Weights of a small GPT-style language model, trained from scratch on English Wikipedia: RMSNorm before each block, biases.
MLP neurons of a small language model. Each row is named by its layer, matrix (gate and up: input weights) and neuron, and shows model dimensions 0-127. Each number is 200 + 20 x the weight over its row's rms, rounded and kept within 0 to 999. A neuron's up and down rows have the sign that makes its largest values positive.
A block is one neuron, or neurons of one layer that tend to fire together. After each block is what it responds to, as a language model described it from the Wikipedia text at the highest values.

L7.gate33,184,189,197,180,194,194,186,232,211,236,208,217,226,212,239,188,178,185,199,211,188,262,170,214,242,194,162,214,171,201,192,232,196,247,236,204,200,198,192,209,218,185,231,164,206,225,214,213,198,187,190,166,183,199,174,214,222,175,194,190,174,173,203,216,173,172,206,204,190,185,202,186,206,213,231,225,217,252,216,221,180,241,215,180,202,189,199,254,174,174,156,190,177,192,197,210,208,180,181,205,203,199,170,184,224,185,207,190,207,222,200,196,218,196,166,196,174,219,198,176,210,199,222,218,186,203,221,209
L7.up33,187,190,220,195,169,210,208,181,210,194,216,232,198,183,210,217,213,215,174,205,204,194,224,198,199,200,183,201,212,207,222,180,193,202,188,201,206,181,190,185,217,216,196,235,192,214,176,207,225,160,213,207,209,197,182,196,195,175,192,201,188,208,176,224,165,208,229,168,182,223,204,189,203,216,191,191,227,193,202,215,221,218,192,196,208,229,227,216,212,188,189,250,182,179,185,194,221,194,207,205,183,222,190,206,169,212,175,173,178,199,201,218,221,181,238,218,201,212,210,178,179,178,175,218,152,228,199,165
L7.gate210,223,220,236,198,195,177,196,204,229,228,196,183,220,196,212,215,164,228,208,197,175,174,172,208,231,214,210,190,241,219,184,209,193,220,188,211,207,188,192,184,206,207,197,151,181,193,212,188,188,188,204,201,205,195,162,195,213,213,214,214,208,198,215,206,192,197,200,191,210,192,206,186,215,182,215,176,219,183,208,256,198,210,216,212,209,192,190,209,185,198,204,216,204,175,194,184,203,213,184,212,173,225,222,213,219,203,201,201,202,206,216,188,210,196,202,204,212,224,192,192,204,201,215,210,191,191,184,174
L7.up210,179,249,229,213,164,202,197,196,199,204,217,213,186,216,167,205,195,183,231,199,209,201,188,197,185,203,220,230,151,198,222,221,188,210,196,232,199,214,197,183,203,169,202,233,198,218,199,183,213,149,194,215,191,173,219,160,225,194,224,193,200,208,194,194,207,205,192,181,198,199,181,193,196,204,174,187,188,178,218,217,228,207,180,177,215,152,220,195,184,206,159,218,152,202,172,184,192,197,206,203,184,216,198,222,193,187,197,213,169,200,213,188,180,195,201,200,205,212,201,189,175,150,197,177,218,224,220,224
L7.gate406,191,236,187,188,183,210,208,213,214,187,201,201,206,195,221,226,183,194,185,229,176,251,205,182,194,206,223,240,211,197,197,181,206,205,203,225,220,211,215,194,163,211,211,195,193,161,199,204,185,208,194,173,178,214,235,204,214,179,194,170,182,224,203,220,209,219,199,219,173,225,222,200,207,169,202,226,210,212,172,190,223,227,190,224,187,218,209,220,164,218,198,229,173,168,193,181,238,183,162,222,201,219,221,216,217,191,215,201,209,189,208,211,198,208,178,243,224,224,156,172,207,215,172,150,227,217,192,187
L7.up406,238,195,192,214,223,174,209,183,179,195,200,212,221,182,201,233,185,171,202,178,173,235,216,194,219,229,245,184,179,199,195,208,206,190,203,185,182,189,220,173,163,197,196,201,177,181,197,204,156,154,220,224,225,206,203,189,184,157,207,184,215,214,179,190,193,170,214,201,196,176,201,192,224,185,230,196,209,203,187,156,216,217,225,150,217,194,208,204,190,204,210,210,183,198,178,171,230,193,187,217,203,208,191,217,187,227,220,169,194,198,187,218,194,205,197,191,197,197,187,172,203,199,199,195,206,186,232,193
L7.gate513,204,207,200,183,183,220,189,190,204,224,195,179,198,212,216,193,188,199,210,209,167,227,186,209,201,234,214,194,220,169,199,198,201,229,219,202,183,167,223,190,205,210,192,192,207,201,208,184,166,203,208,215,191,177,221,182,217,175,202,174,211,225,195,225,215,181,191,188,179,189,211,207,205,171,213,232,263,172,188,214,223,229,218,195,209,191,182,228,190,232,157,242,186,189,194,227,217,186,200,220,187,224,187,204,179,216,217,198,216,197,203,195,206,183,170,228,201,212,162,185,161,187,237,175,194,238,180,173
L7.up513,228,218,190,193,192,222,195,207,190,227,187,222,202,196,178,222,157,217,206,210,214,234,184,189,190,252,215,226,222,212,218,218,201,170,194,199,181,253,229,171,191,237,205,164,210,208,184,228,192,201,183,192,201,233,201,180,226,178,195,208,147,197,212,215,166,194,181,228,177,199,216,197,193,214,233,209,205,202,195,203,191,207,232,223,193,198,207,203,152,231,180,207,145,188,217,192,215,154,179,225,212,222,209,180,192,199,239,204,189,180,222,246,195,231,187,215,175,220,165,146,202,183,210,195,189,240,177,196
Final word pieces that turn a split stem into an adjective, such as -ic, -ian, -al, -ary, -ant: histor|ic, Belarus|ian, reg|ional.

L3.gate300,181,190,205,202,206,216,178,214,213,184,187,180,209,205,207,192,208,223,179,216,196,225,223,201,194,206,180,215,261,181,207,182,166,159,156,221,221,191,241,210,223,158,200,172,190,215,183,172,171,167,187,185,186,199,182,192,184,213,193,199,202,211,209,217,181,229,213,175,205,186,191,194,186,218,227,210,234,201,207,213,213,213,219,186,237,180,198,210,190,225,195,192,180,185,183,186,216,215,217,209,187,227,215,212,195,210,200,198,202,225,203,177,218,186,192,229,247,191,187,185,196,218,204,213,219,216,192,178
L3.up300,197,195,195,178,186,224,209,233,227,209,208,210,184,164,176,218,170,166,244,232,198,182,202,215,193,222,158,207,183,188,204,180,188,193,213,227,190,247,239,194,211,188,188,200,198,219,202,198,216,201,197,177,185,215,195,243,203,188,213,217,200,213,213,244,173,173,198,206,192,201,168,217,164,194,193,216,208,182,201,187,217,217,199,195,216,225,189,198,199,201,211,199,202,184,193,209,202,205,196,162,187,225,176,199,218,192,229,217,228,223,208,182,240,203,203,197,242,197,195,216,204,213,179,213,197,177,209,200
L3.gate476,196,214,191,196,215,208,214,197,199,210,213,213,208,206,197,178,179,188,205,215,169,212,163,155,194,205,179,227,182,212,195,191,187,183,209,184,208,181,200,191,188,202,209,203,197,199,226,205,172,182,210,176,167,204,200,191,194,167,208,192,155,205,212,229,205,197,171,230,180,199,223,241,210,161,188,208,229,224,241,193,236,226,208,217,250,198,207,226,237,213,214,162,185,193,199,160,214,179,175,155,182,169,219,170,181,193,212,220,238,222,221,180,208,181,165,208,218,222,190,179,178,213,215,231,186,211,190,200
L3.up476,195,168,204,208,200,177,193,237,171,202,218,211,207,199,187,216,204,177,221,208,194,163,202,220,212,217,218,205,195,217,229,226,195,184,228,185,195,162,229,170,182,206,221,208,190,201,191,135,163,168,188,219,201,175,199,167,194,205,211,171,157,199,191,213,217,220,227,212,223,205,194,186,197,193,198,203,219,197,196,245,202,245,225,184,196,194,125,197,244,204,200,197,191,233,191,205,209,221,199,221,209,202,206,182,189,184,181,199,191,207,190,215,209,224,198,191,196,158,234,184,187,200,187,197,183,200,185,186
L3.gate646,163,227,169,181,189,190,238,220,211,198,201,162,197,213,218,195,209,209,169,212,176,225,195,181,185,174,175,168,241,219,223,208,202,173,185,228,200,179,230,205,207,219,207,200,200,213,214,198,189,209,189,185,177,208,213,195,193,165,215,201,194,232,216,199,210,207,191,200,190,204,234,184,215,193,201,216,214,212,191,242,193,221,198,187,211,198,193,233,175,216,222,192,179,164,151,200,223,210,170,183,167,205,217,168,177,179,149,193,149,211,217,187,187,182,202,213,189,193,223,201,200,240,178,248,199,204,187,167
L3.up646,167,205,200,183,231,170,209,213,181,189,191,179,179,200,217,214,190,224,212,209,192,205,222,162,173,200,207,209,214,196,222,183,212,177,226,253,199,188,225,203,194,190,193,179,213,243,232,177,228,182,219,201,184,195,171,184,212,203,217,186,187,223,206,211,189,220,203,204,161,199,210,170,204,204,177,220,221,193,189,227,236,191,178,171,207,192,209,253,165,209,228,184,175,195,193,192,212,182,176,225,195,239,199,213,165,194,220,191,158,200,183,217,170,205,255,193,196,186,216,185,232,217,182,249,213,158,189,229
L3.gate651,195,184,230,186,191,226,170,206,146,192,197,208,213,164,191,199,200,169,201,212,212,203,185,226,243,175,233,188,245,181,171,198,176,197,170,182,179,197,209,173,210,194,216,208,200,175,214,193,185,199,186,212,189,204,189,164,216,176,187,187,201,248,180,190,200,206,178,176,197,177,206,212,200,193,196,212,178,172,229,225,171,240,222,210,197,163,184,207,191,172,159,211,144,177,164,205,173,199,220,210,165,199,194,195,200,199,186,179,149,196,213,183,223,215,175,211,225,179,224,211,209,208,190,215,200,213,221,180
L3.up651,230,213,196,173,187,164,209,186,211,218,222,224,174,211,180,203,182,229,208,214,218,200,187,195,185,220,205,201,203,208,199,208,192,182,220,194,180,194,219,199,179,149,164,193,211,244,230,209,226,219,207,194,196,158,227,209,194,270,237,197,181,227,231,191,152,185,204,224,217,201,166,199,166,179,200,183,193,203,186,219,203,211,196,201,207,221,174,198,182,212,218,238,217,247,187,194,214,221,202,193,183,224,235,211,193,205,215,214,214,221,202,212,223,201,201,167,172,211,179,162,196,189,152,203,203,191,168,214
Word-piece endings that finish a split word, mostly "al" in "Total" at table-row starts, plus Viet-n-amese, Can-ad-a, loc-al.

L4.gate530,199,230,221,204,181,199,206,179,188,193,197,170,172,230,205,228,190,202,186,218,179,209,205,180,205,188,226,217,187,206,204,219,194,154,226,225,220,209,232,238,221,194,213,223,212,216,211,210,164,197,167,191,199,180,213,211,206,180,208,163,194,208,229,224,222,188,214,207,201,194,185,187,206,197,204,179,164,183,177,169,223,223,207,246,234,215,218,183,186,209,164,208,205,153,198,183,191,220,227,212,191,205,194,187,164,217,219,206,197,199,188,205,171,206,196,242,199,218,179,220,198,199,162,184,194,171,218,181
L4.up530,181,206,195,208,204,195,227,166,217,191,203,205,196,204,252,171,173,184,198,190,213,215,182,180,191,233,197,211,216,175,162,213,186,227,229,234,222,198,202,202,181,180,178,216,176,154,198,235,200,152,170,194,196,170,236,221,197,226,210,202,216,189,191,218,218,221,182,170,184,176,221,186,183,209,220,193,191,224,183,218,184,185,214,154,196,209,191,219,235,183,226,199,229,229,143,201,238,212,193,177,177,220,202,193,199,230,190,196,199,186,190,215,205,208,179,197,181,191,185,197,180,207,229,209,189,190,170,181
Suffix tokens that finish a word split into several pieces, such as -ical in educational/historical, -ment in environment, -est in earliest/restaurant, -ual in individual.

L7.gate153,183,181,175,211,182,209,195,200,187,226,214,181,220,218,207,187,163,190,199,184,182,207,194,224,191,201,229,192,195,208,188,235,205,178,210,196,213,195,194,200,214,188,217,189,203,174,237,164,198,199,196,190,197,228,251,198,212,205,194,191,219,203,208,237,249,174,184,185,180,213,182,191,211,214,238,206,208,229,225,204,216,223,211,227,186,167,211,243,168,213,203,210,163,137,209,167,198,198,198,205,186,209,185,209,231,195,175,199,226,233,222,205,193,219,219,212,179,237,190,217,176,185,194,242,216,188,227,223
L7.up153,160,182,223,201,222,208,189,219,183,223,202,177,236,177,246,223,193,223,204,217,198,206,206,236,228,194,207,173,204,198,198,211,213,189,207,208,198,220,201,208,202,197,199,147,174,206,204,218,205,178,185,189,204,203,199,199,193,195,201,221,184,183,201,166,166,215,185,219,241,162,215,201,161,197,209,182,180,178,186,199,198,178,201,180,179,192,194,235,213,214,206,201,196,193,225,209,173,252,200,201,199,183,186,183,211,216,171,141,199,212,186,202,240,234,180,193,204,189,194,191,220,208,186,188,198,182,201,216
L7.gate415,163,176,175,161,189,198,208,185,218,225,193,200,205,238,189,210,184,204,224,180,204,203,193,207,194,197,195,218,196,209,205,210,166,210,204,209,194,189,190,204,200,167,224,159,147,172,218,211,217,208,117,184,178,191,229,221,242,188,186,202,205,212,234,205,182,190,223,211,173,194,204,193,200,190,177,207,167,212,195,188,220,179,215,191,187,211,185,227,196,212,224,159,177,179,230,198,194,211,196,202,204,181,196,245,209,224,221,219,229,199,216,178,165,208,131,177,194,206,153,209,228,208,191,221,216,215,174,205
L7.up415,191,192,203,193,183,199,196,165,211,213,184,213,206,209,216,226,211,204,235,179,196,219,203,200,180,192,178,204,203,235,219,177,175,212,244,219,166,194,188,210,220,190,202,208,201,177,213,199,191,212,158,235,228,199,218,169,225,198,232,196,203,173,237,206,223,147,220,203,211,180,218,207,200,239,252,180,232,188,195,182,209,229,194,171,221,192,244,199,192,196,192,209,211,176,173,185,226,189,216,196,195,201,187,192,210,176,196,181,248,202,200,239,201,195,162,218,203,241,191,197,179,190,179,188,223,233,256,162
L7.gate589,224,216,214,188,220,203,196,203,211,194,152,170,211,201,186,187,185,216,221,192,189,179,157,198,222,197,213,228,194,219,197,174,187,207,197,202,206,187,240,200,207,177,178,200,211,184,179,173,182,186,170,200,200,174,208,195,206,192,225,207,202,192,201,218,192,216,203,210,212,197,209,207,180,175,232,202,211,181,203,214,195,186,257,197,186,183,218,215,176,199,183,204,207,184,171,206,211,194,232,204,179,186,197,201,238,196,230,164,238,246,194,173,210,169,175,206,191,210,169,187,206,191,219,221,236,200,203,166
L7.up589,190,193,237,230,192,238,199,194,189,198,172,202,193,195,204,183,242,162,220,192,194,185,172,224,235,188,217,226,215,200,207,194,205,221,189,205,210,193,227,203,202,216,202,201,203,157,191,187,145,189,188,198,210,206,171,207,180,185,201,187,220,217,172,214,201,178,195,184,214,217,202,221,212,198,197,210,229,192,238,208,207,203,221,184,202,177,202,193,205,229,205,227,179,162,157,196,222,183,197,229,212,167,170,180,203,208,235,162,214,189,172,209,207,167,179,227,200,226,192,170,190,179,202,239,198,234,218,183
L7.gate662,202,222,214,186,213,206,218,190,198,215,209,208,220,176,220,186,187,192,194,208,196,211,220,172,212,208,165,198,240,214,180,181,181,215,219,185,221,215,194,195,226,185,207,180,175,171,192,211,175,202,188,216,181,215,198,179,202,195,185,221,183,190,221,195,202,220,196,205,192,210,209,214,203,177,211,192,220,218,201,201,225,212,231,181,180,217,255,215,181,229,173,218,146,198,193,170,236,209,236,162,182,244,176,231,192,185,191,185,216,205,210,210,205,200,170,163,207,211,206,204,171,153,170,187,207,199,222,196
L7.up662,214,179,221,195,249,167,217,208,206,205,192,220,212,210,177,207,229,219,208,172,201,208,177,182,204,218,181,185,202,171,203,198,215,185,188,182,218,198,235,192,227,193,194,189,159,187,231,180,195,219,165,189,208,201,186,163,194,175,192,182,187,211,216,205,216,189,193,209,226,198,197,196,157,200,235,196,232,168,219,205,237,224,235,214,184,169,207,171,164,196,217,209,199,159,162,172,208,158,202,193,183,231,227,201,194,219,166,170,213,243,215,211,261,173,189,196,195,223,227,189,182,217,215,228,205,227,233,189
Short subword pieces that finish a word split across tokens, especially "al" as in Global, Bengal, Royal, Naval, plus Scot-t-ish, Tur-k-ey.

L3.gate129,162,188,219,225,151,194,197,215,233,211,203,216,240,174,220,207,164,151,247,231,239,201,187,230,190,204,175,223,221,198,173,222,210,203,197,202,194,249,227,210,180,202,192,188,185,181,244,180,218,210,169,182,178,184,183,180,226,195,171,199,174,209,208,233,227,164,188,210,186,201,201,199,206,184,173,196,213,211,194,207,216,202,185,209,204,206,171,202,198,206,216,227,174,165,191,179,213,198,160,233,193,200,210,193,190,179,183,177,205,192,200,206,233,191,208,215,176,223,203,212,214,187,192,194,214,216,182,204
L3.up129,198,200,214,205,212,172,201,215,227,198,170,197,217,206,198,224,207,206,224,193,245,176,226,170,213,208,192,202,221,162,191,213,198,200,187,178,198,206,213,197,199,213,170,190,180,187,209,199,223,207,176,214,208,213,187,183,217,194,186,190,211,210,203,229,173,225,194,196,225,194,198,230,159,221,172,194,219,223,169,207,208,175,185,206,154,175,209,219,200,239,206,180,169,220,210,175,256,162,171,204,215,199,204,178,204,189,205,191,194,193,201,223,243,183,229,195,206,191,168,189,187,200,180,176,166,178,187,217
L3.gate344,218,212,240,181,210,205,193,186,207,217,179,182,215,196,195,196,223,205,194,180,176,192,172,175,224,203,176,231,197,199,208,159,154,209,182,200,192,215,194,180,178,195,190,198,191,223,195,148,174,206,166,195,187,239,163,189,191,206,190,191,214,211,220,224,198,229,182,193,208,225,209,221,193,159,197,177,193,167,192,193,217,198,194,219,193,246,208,193,201,200,184,189,183,159,229,206,181,191,188,161,186,179,237,203,198,200,148,183,232,231,248,174,202,182,203,161,198,208,186,210,218,235,182,193,226,197,238,215
L3.up344,203,191,216,204,211,220,202,175,206,202,207,198,201,187,229,196,196,198,184,179,250,141,185,193,180,216,169,223,179,206,143,197,208,208,174,230,185,186,189,224,166,253,217,189,198,203,187,216,199,177,203,209,202,218,166,163,214,210,221,201,240,208,176,199,212,205,201,199,184,190,226,226,205,190,186,189,178,185,168,195,206,203,177,216,203,204,221,189,170,167,159,206,205,185,210,227,208,185,159,208,212,209,195,197,241,174,176,176,183,198,217,170,211,213,231,223,177,231,228,225,195,211,216,213,205,161,250,219
L3.gate382,220,194,206,152,227,204,190,221,237,201,200,165,172,166,213,202,201,211,236,174,226,194,195,186,205,197,201,243,210,191,155,224,163,165,225,223,221,192,190,160,187,212,198,201,198,200,208,214,173,211,210,199,176,197,194,212,195,202,189,200,181,205,202,179,183,184,205,209,196,197,227,226,172,193,228,213,231,207,188,229,214,208,192,220,212,208,193,192,162,176,200,191,192,182,229,192,200,175,186,190,192,192,208,185,205,208,210,217,232,231,229,197,202,179,190,216,189,202,177,177,165,205,198,182,188,219,185,163
L3.up382,232,211,223,172,217,209,170,216,201,195,206,152,173,149,206,226,172,223,206,187,179,223,233,216,217,180,228,206,193,220,189,231,183,189,212,220,196,215,210,200,186,210,211,227,205,194,204,192,184,170,212,218,193,205,195,208,195,213,220,192,192,201,205,177,192,205,216,212,208,189,197,224,152,222,192,196,233,207,198,234,206,185,174,195,202,228,178,198,182,180,185,200,214,212,221,210,187,209,192,201,201,214,200,173,188,199,220,201,237,203,182,206,201,208,196,198,179,186,198,177,179,223,225,175,191,203,177,179
L3.gate688,204,194,217,182,197,196,184,206,179,205,180,173,201,178,152,202,199,200,221,185,198,197,188,213,246,214,241,185,218,190,207,187,189,180,198,217,207,214,192,192,170,236,169,207,173,197,209,196,162,247,194,196,193,170,172,203,197,175,234,177,185,189,188,229,222,233,196,185,227,195,194,197,191,185,229,213,209,194,202,196,238,195,232,189,191,179,203,191,218,198,172,211,168,209,208,204,231,202,179,191,209,191,245,192,219,213,169,202,170,226,214,199,218,169,163,211,213,184,187,214,216,216,206,168,186,209,196,207
L3.up688,195,183,228,169,184,205,196,223,203,215,209,194,185,198,192,236,219,214,202,183,207,180,188,249,203,193,226,161,223,175,202,202,196,179,204,227,215,174,214,195,188,218,213,199,204,197,225,212,152,199,212,199,211,222,209,265,209,193,219,207,185,207,159,155,183,231,195,197,186,192,223,177,177,176,213,164,181,197,198,184,207,207,190,159,185,210,181,193,188,172,182,206,180,224,163,194,203,174,231,192,208,204,208,195,164,192,188,203,172,209,176,244,194,189,192,183,203,193,173,231,229,219,202,204,194,234,220,181
Short subword pieces inside split words (ic, i, ian, om, le as in elasticity, Moynihan, Serbian, women), plus the whole word American.

L4.gate39,199,195,188,163,181,225,224,212,223,162,175,217,207,188,194,193,198,209,224,207,167,181,188,225,194,192,185,195,221,175,215,222,177,195,190,152,217,218,172,202,217,167,179,198,207,175,217,183,159,212,206,200,193,204,187,213,209,196,204,198,185,158,227,220,177,177,199,205,206,204,210,207,185,204,245,220,220,193,234,213,200,228,257,204,210,207,208,202,185,202,173,208,195,193,216,182,218,181,172,191,207,190,200,172,233,214,196,216,221,202,208,227,209,190,177,196,206,247,179,225,164,209,219,251,210,198,216,180
L4.up39,208,196,228,193,226,222,217,201,193,192,202,244,213,174,215,186,206,203,201,169,174,195,241,225,221,252,163,208,208,227,210,201,212,175,227,172,209,198,178,176,190,198,206,198,176,169,208,187,210,211,230,201,190,226,192,221,232,212,194,207,235,192,182,192,191,187,212,215,176,197,185,198,207,249,208,205,209,178,190,213,200,188,233,164,188,189,166,203,184,188,200,208,203,205,181,168,183,203,200,167,199,214,201,216,192,196,183,177,216,187,199,222,203,207,228,220,189,180,197,193,185,212,214,181,243,169,214,163
Inner word pieces of capitalized words and names (Roy-al Navy, G-overn-ment, A-ust-ralia), plus " of" inside institution names like Department of State.